Weights of a small GPT-style language model, trained from scratch on English Wikipedia.
Size: 7 heads of 64, MLP 1152 GELU, vocabulary 8059, 11.2M parameters.
MLP neurons of a small language model. Each row is named by its layer, matrix (up: input weights) and neuron, and shows model dimensions 64-159. Each number is 500 + 40 x the weight over its row's rms, rounded and kept within 0 to 999. Numbers have three digits each.
After each neuron's rows, "fires after" lists the tokens most often just before its 100 highest values on Wikipedia text that the model never trained on.

L5.up173:495521500487489506571533472492566488508526452465484495503518509493457459538527475512498420527468466511483466477601458504466448473550543483504503462508551508465414489470492540550495441465487531471453390528497452499560524482486488430459477488426490550420521537549564449446564505528509504484
fires after: " d", " l", " v", " V", " L", " fr"

L5.up132:506372509448473484454485567472445500521568459542553492576494427501508551537507531501506541498437570442532475537463484453446538471461478537544547483526515562522470517485511543453412439540479488519485451511526547555513545508514496522532518518461484523411463495548482506403439454584380451517
fires after: " is", " a", "″W", ")", " was"

L5.up775:455483465514504451506484507452519499491497518492497521460561524517474486455495552504526475407471509480538451489479454420454544551508471522484526546503483456465460527495457568496565507466528532488493493537541469656460502509531498512503526566511472500584506517511499469461536547467496475528
fires after: " (", " \"", "In", "|", "7"

L6.up214:415494405486543481534466450467469401499523487523528549520472469528563561483504504490464510468524495437517458515445522494529421516477565481395526437514534512487458488493502510451520527490497547480466471442499542517592502531440511543523511597526539535495527600415449460492522561422511567431
fires after: " ", " (", " sub", "ing"

L6.up209:507497487527529483452465438514543553486521493502480472531536464485457513453441512475518489498464472472469495536570532513505515515529558498527539640409420469481502484488460549436449511523521481504510445523520435573469490543476505502499501492398477404484455447490528494484476485532463502577
fires after: " N", "K", " Q", "N", " Kn"

L5.up879:469494571468515508499522477449504494466509515475467447501526525448485458438507521482549465437434491475496505516474514512446506486519469505488475468510459549513481483504472577461496468500492537477581457605571511510459549475497503441528458581559492445496512471483485492577526470472454545510
fires after: " H", " W", " St", " sw", " sp"

L5.up427:559482448531458463518545495544480493507530442483490535491521462505516436454521571518466530573509475588516464502534523537438519524450446487532434512470535495461466411536454495515554554532507527486514446465437490544554529441470513508523478515469465520479467514493537538482516498484468574464
fires after: " s", " S", " res", "S", " l", " poss"

L6.up390:496532504496516508531431539473537488440433480489451516488538448419506489460478463477440472491480544557466521492477483519405471471555595516483504581519448555504485470435517511512551526520517508468522413553434517500540542483467486477561505450441478479542460530483530420491528533515526560525
fires after: " Pr", " L", " R", " pr", " l", " Gl"

L5.up444:531510446535520481466553465524453462522500478458466619506501516592433493548437584510545545486587568522488512497501501472529576493608404497466463524508529498500469462446515513456570470488482500488475491540475467531443531479489485521538493565531472473475514534482480487503531494501507435518
fires after: " F", " f", "F", "-d", "ed"

L2.up253:493524413613552412480516500513515549524514467493525577455475519468548509468518478452497510526530459549408514485549499469448484504447490457488496546457493500514444533497511494446444518438544505471527430476592480498545576472485436459424449506427484470575467511483465572518530471620505544464
fires after: ".\n\n", " |\n\n", "-", " the", "\n\n"

L6.up571:571570493587508462460508541532545547516517458487535502495480473536507527543567492423523468501425519511425486511443468527495571455533531548498475524560465548508514478480526540446462465472463596505468541452517527542501491492455480512524461524506450558486547527472505532472501449490567476528
fires after: " V", "-d", " D", "-l", "D", " L"

L5.up188:514455481506534451470406548459481443478417487489497467517529479494513551472452489574469534446517578472484426483480549508456418486486454532562466572520546481492477488553551442510564590558558504444512454471548403519492519521542464460530527525517451448454463519445550510467438486540524542447
fires after: " S", " s", " res"

L5.up604:486475515411431477475442513442456487487544513471542527511504524421522468532481462472466554568478595483460459447542498558547472468497535549434505502485519476465488515429464546465465488490546463451539518554520496477585455475506541557524493521483543531557453505547533490482507470535453560493
fires after: " ", " a"

L6.up250:515535517548486491487449531525542497558466502488478526597503455451510453503506475535544490469462437526551530495514462528437513507465530427484490530461542561447444486435507469469465513446543526543515477453477490462503515620490433545443517536507479495509451512562569521513517603520467502482
fires after: " G", " B", "B", "G", " Sc", " b"

L6.up920:543518497589502528498432507431527475529526496477509543572503443475450506444471460510509538448558459497559515454516458501453545498494527475526532559490490496464455528529544559479501501440487442582510527496436440517471482559472506515409547541437511472555457491467566521487623498581482491491
fires after: " O", " sy", " Ab", " Ah", " T", " ab"

L5.up955:453449455539413489497513511494558531486461468490451525509508512472510524434602540577473559479486509495652505497568500557470459547488449541478514543454511548523528495487479502498518448509482519461544522491584513491511469504461516571563464442493472538469489498436490527471481515422519440462
fires after: " |", " of", "6", " at", "1"

L6.up1051:452558501479471512459537490522503501508453498513478401477488449489532485521529407442444521514502605481528510567453510513511536553421494484551462527507494485534557487471479470547506620491493492498507504461465531457439457527650531516492529564470457512463530441536513498530506489488467552426
fires after: " |", " "

L2.up558:465449466552467501480450423509507503479461501473525486493500531484470480466540492487518499582538528514483470515549521525493407478561467424474490490502464486530486432476498589395536539539540527463540573475533542480471535506511534448496493507515518487483498562500531478525561533515474461439
fires after: ".\n\n", ").\n\n"

L5.up837:469477482478497447503575545504526567473532446452513508501470529544406471483480575483557525524459466436515434555475559498482394537464512530458511533541507543453536493497476524555542501535454515424522450465490491513535425504456519560561556505475518471509535521466537476447465458443531539519
fires after: " v", " Votes", " V", "^{", "2", "197"

L6.up1114:452447478546484416519435571531482530497497469467525561498461530496506492526459506514453586495539442489539491554463397552461443519496461443504496512515464494460470471489458540420480513479449502504509454518450502519531465536488506501519528516482522569534458459407570575489568519497513477501
fires after: " K", "K", "–", " k", "*"

L6.up1084:467508467558455570499405489447553479477523493518499478556527467493491511531499453468450496450466393472427518551563511456419480493519464501600545565507498514572502493524528527531438559559556487462536508537451552487550484519515505544549461484437528502480444511518509513544477453472506527476
fires after: " B", " b", " R", " r"

L6.up907:501486560544557495532511531485392533521513509491499545507537437443495485553446503490518488584474492465521491504537515538505537483502485486425514460481497482546503542448555528474517537546469491495550431489493464567492515586446423502567529447513513492509439476520498466538471535523504483552
fires after: " ", " (", "\n", "-"

L6.up258:477511530535536497448462469608503540531533499402504534611514537528539471525508515507565451463460571577450524523507508574516528490531448479498502466502540495510458514511502497528481456538475411432491506462563492527438514497521520425500490505506465563496560559540474464475490447470470495474
fires after: " No", " St", " W", " GA", "A"

L2.up23:481500463515482452464486530500430501562516542544467506535446515459476498441511430515484455538467478455482507568452463512515480447520450486530456565470513577510544550455515508502494535488523483469543529507474469509557466485551512564487473518498451459494488536471510442519516465519500437460
fires after: ".\n\n", ").\n\n"

L6.up775:500479512462508488557492484532510452502475468501524481512487538510480504622493484518488466465495521520506565560470506514428495476509491449490547517555481541606477558501532455477502460535447574504516528461555495480492516533488532442561477471556517532477484573481524460531552461520494514480
fires after: " Gl", " W", " H", "st", " w", " h"

L6.up967:488583455582507485510553505522520526429499475516437564470478436506536510549526550486418407458474517493442485560445484488490513570508537510554471568480557597497511488475482510513474560497518472445447442454475492478559448490442457548497456476467467439520550482451483481515548475566521458522
fires after: " N", " E", " V", " La", " Qu", " Ca"

L6.up1126:433477464543501543451500463474525470493530507536502470485514494454439511534482510457511509566470498549547459500454510512506487443516470520497469508483495466538509497502534457491564508375481470498457507485519505560485510405458504431414494530495470466506506553483552476509503545472553509505
fires after: " ", " (", " a"

L6.up962:473543529511587529507511504488532434617500475520552520474558523495527507484556478493446511463490485534533525479484449467482450512498527450531521561527514527469489458468456532518513438487476551512456544412448457501585428495480512500469433511484483476517461453480526508561525570527530477481
fires after: " Th", " Sh", " Sl", " th", "Th", " Cl"

L6.up43:451536484564543470470486543548605494535493465457494509501587485517538453496521545508444472496502508545469532490466492567458493487510546512604482573541515549541464484438551506547509481518480553531508532493529544491565560481460441519494483560471532556520504453472523475457586437488510497487
fires after: " V", " v", "V"

L6.up414:427462489545517539549480408548532543516478503477495491541565523466544444500533545469512558451471495509531542483493541461474512487506508378579523564526451556526470462486434455466563417492477513534573494527502426559515557595508478538506439506458532465484504443534521457434509537488445568471
fires after: "G", " (", " Ch", " \"", " G", "P"

L5.up229:486500477526523436563507457553583539532540524426494479520498487418546480469535481500519486420479477475481471502504536480539453537441488496581471567520492530443448542476510494502459427496486485491501549495511531495576543522523462507481466463535571501494547445439504489526518433480477464489
fires after: " K", " W", "K", " w", " G"

L5.up646:425515533539555540523446521540499454519507501458540555448498533502468480518469547504574432505487440537476429529526555487560564477518490448482505499511483391560497532518526467403519488462513422509459524456607482509539532501495547540454459488401503546500426445490457483468508545512497522601
fires after: " c", ".", "C", "c", "-c"

L2.up84:508594419615557436534458494444477446561477492494488503530489498491500518513502423436505455479443513490511524492497438509450512489492456478509523480530460483459459515491523439512486550513433477500507531459439531534467473551445563515556450520477432530448448504479483501531531514576484545450
fires after: ".\n\n", "acter", ").\n\n", "ary"

L6.up765:461438492486535478486508541504495478488551542451453466394530480458527486476449546508506508506534519468542477490525471469454523534507504505418510511465533514475467474534527497482512486471526481433548458473537458479503515501532469562512459507528510464451476504493589513451581569508398512490
fires after: " was", " were", " is"

L6.up634:527500413515545464495561484521494493449485487500481485533542491515505559455505494478529404510573487567529448556495452477448517535565518484493446511503454554494501525476484492523527502485461495501464482505461500460498472526498500485509519485501527471430502561444539531470531518503525545494
fires after: " to", "°", "-", " August", " in", " on"

L6.up1144:497494488499511573585485525468503498554511529479491562462487563471485592432501560544554382478411504507462488561527510512513375517546511511527544491463519472483431498522514486487524535453452556541509471461517485526492428557484535486525498530520481530513479508510492509512449453489486526501
fires after: " p", " R", " P", " r", " B", "P"

L5.up631:571491536532554507526469450531520437530528477493503526534465430538488503514467446528551496524593517383457484553522486491540454516503484494538522566483540538514504548429531541401469502534486480455536511494498513452545524389520543585551484472481574526481500478464527522503450445488496487550
fires after: " F", " f", " |", "if", "u", " B"

L6.up1127:412465517535526455464563495490484448527554526513549469518520468518484501490485484508528478458518474450516446543509527519523479490454473549506474526520586579523543479429465525504518571491528546515554515544458491462469482499537547467459409525516506506539467525487542495563502545504490448578
fires after: " ", " |", "–", "202"

L5.up190:465530515572495480410465453527486513495468525486484519550395550486507503476425470539574504526558525496506429529551557517441439592452497471477541594465440511542489514486465534528519537540531486504501515558506516503548413475484505484475447503523506504506487557437468447405527521498475558485
fires after: "0", " in", " on", " at", " A", " U"

L6.up413:540485515483549525472543415514565494504492516493477532489464521487579503518454469565497499465481506508473485501570496459519485480501476454449484550475494468540514580511548580404522426513501478469501543467489561507555540535502387522543528536523505507553502485500570484515543396466576553534
fires after: " H", " B", " F", ".", "K", " W"

L5.up637:466482531490531479452550454449454505453507482456550530488495493442502498498458541501475499463547440525450462474454491526536525509486544453498509470525445521488469482520459470558518493453530536472532535437501532562549477437506459541575518481497497484441498487490519452533510475462510455531
fires after: " \"", " (", " de", "'", "=="

L5.up510:466428534559496432514509530517496597568513479509502506460461472519552503488490508539546507494433533440489494498582531519506474467522511472505468467490500485533525451556488542511465511480514495455521503432512503433473451448537559521496575488480510552559525482496551535511484513503501402482
fires after: " |", "1", "5", "12"

L6.up933:531533481567477527452481509417505468480523550521478508482428530585513459494578449494518521524553551500543448541517519548527500486463522458551444597492536498448576590466491548515492487581546497477528427464470546501515442509475430562464508544452558490481495460493498544545535536531415460517
fires after: " —", ".", " .", "%"

L6.up572:451447487432534484621468492441524455542448511486524482590470532502507475462474477573574501441562585467414499516425482512519490549498520424547515531496570489488493540555507485425504443442486481479445513510467476572491464543541469560508547538445517575550532465468563486520496550453484528501
fires after: ".", " ."

L5.up924:515448463485534510459456551412522515521476499457484513490529483475533539502451540488477446490501431537500467478466552464496539521483490424551516566502499447603523485556562551530511454500477502586536493475442478540550530548409528472478441520482505530484477483468538495517503468467524535472
fires after: " b", " J", " B", " St", " K"

L6.up218:491507459471473532526530496531501469485562442533514507453487465453515506403528516560481520518495480460529526484462486552472535473489527558497553541463550491523503509432474601492498485500540428511526488411506544529524517510519516534486547446485479497511508553492497503533569516489460474424
fires after: " "

L5.up576:520542505476520533532522498475528538479557452452415447525535480452543489551494470574499495523543475462491454511491500456527495445509476519566456522499573473578468490521492530500511532519470549445552501532477544495589474417500508532497431558495543532477436473486483515501553451490608442452
fires after: " V", " v", "V", " n"

L5.up471:537520506485604523546562472588474549526510492422406483500542469515508447550506454491469440466564434528467535480475465525460482434555465530475570547492420570486498483514452492543529450482470513499507523486460568504491546473527567478532474508528463474542497453527565504498526450517487495450
fires after: " h", " St", " H", " w", " p"

L5.up995:502488504535554476519488512454406516497560490533502507502544525462495547478527453478527457511483580548507507526480468588469483518438552530562485512513403546494525502527473450474494470441532479456480462429487452509387565441447520545492472488480462495474491465572550515454545568498485511493
fires after: ",", " p", " a"

L5.up239:506492534424541467545578476509528510500482443498460524530513508471520477468539549511491443518497492526447472527520461436541523459530430451509569478561550507495519469489470537538504462526519507564487439462534503499457462495482470466503520593495461502511606547453498494568576458549442470480
fires after: ".", " fl", " Fl", "fl", " l", "l"

L6.up410:449481565452446479536516558469542460526514531493545460477514536453423506483479490566502484432432492526551437498520556543499504445608489503517542502592537540527482494546517447532471464458499554521530510478521543458521509481492477425504500551508503548481489448491517406405592534516473531569
fires after: " Gl", " R", " Jul", "l", " rece", "r"

L6.up1085:483481468529498515525448537526527492487519521542500545505502464508577435469540525526451501492498448497521522509510502462472535490599589539454460525486502519455497444552464449520451588492526471425518428473547475477493448497523485555480544479474464500495512538466479457563472482480533511427
fires after: " |", " R", " ", " %"

L6.up964:522443482468512482503475460505523481492400565485454497445494470434501501534451499440454520493499515532562546490433504484460480518480520495491541552498563515533470416471438510515540574444521484591382526443479529497472466519547537485477497553546553418490509600509513502554585528516474522507
fires after: "-", " un", " (", " dis", " pre"

L5.up17:533531504540474508508443473489500507516507458516533566525507528470488532474500474496485464481542538471576507518474598474472486489446471505513512547582516417511426569510424459406461340454540504554482460527463469493499497485586563450574566523454477537460460482459568515529561503513534479483
fires after: " K", "K", "b", " Kar", "h", "k"

L6.up0:483512471444517426553472446531488450511492553521495474530500492483602434492551521468502536529533546485513534477503443501421492497454415571485442487479556501495475501533490518489576518527520430530469488505501466549505589580487566541487528597490546479510553479462465532451562549487437479494
fires after: " It", " it", " is", ",", " T", " K"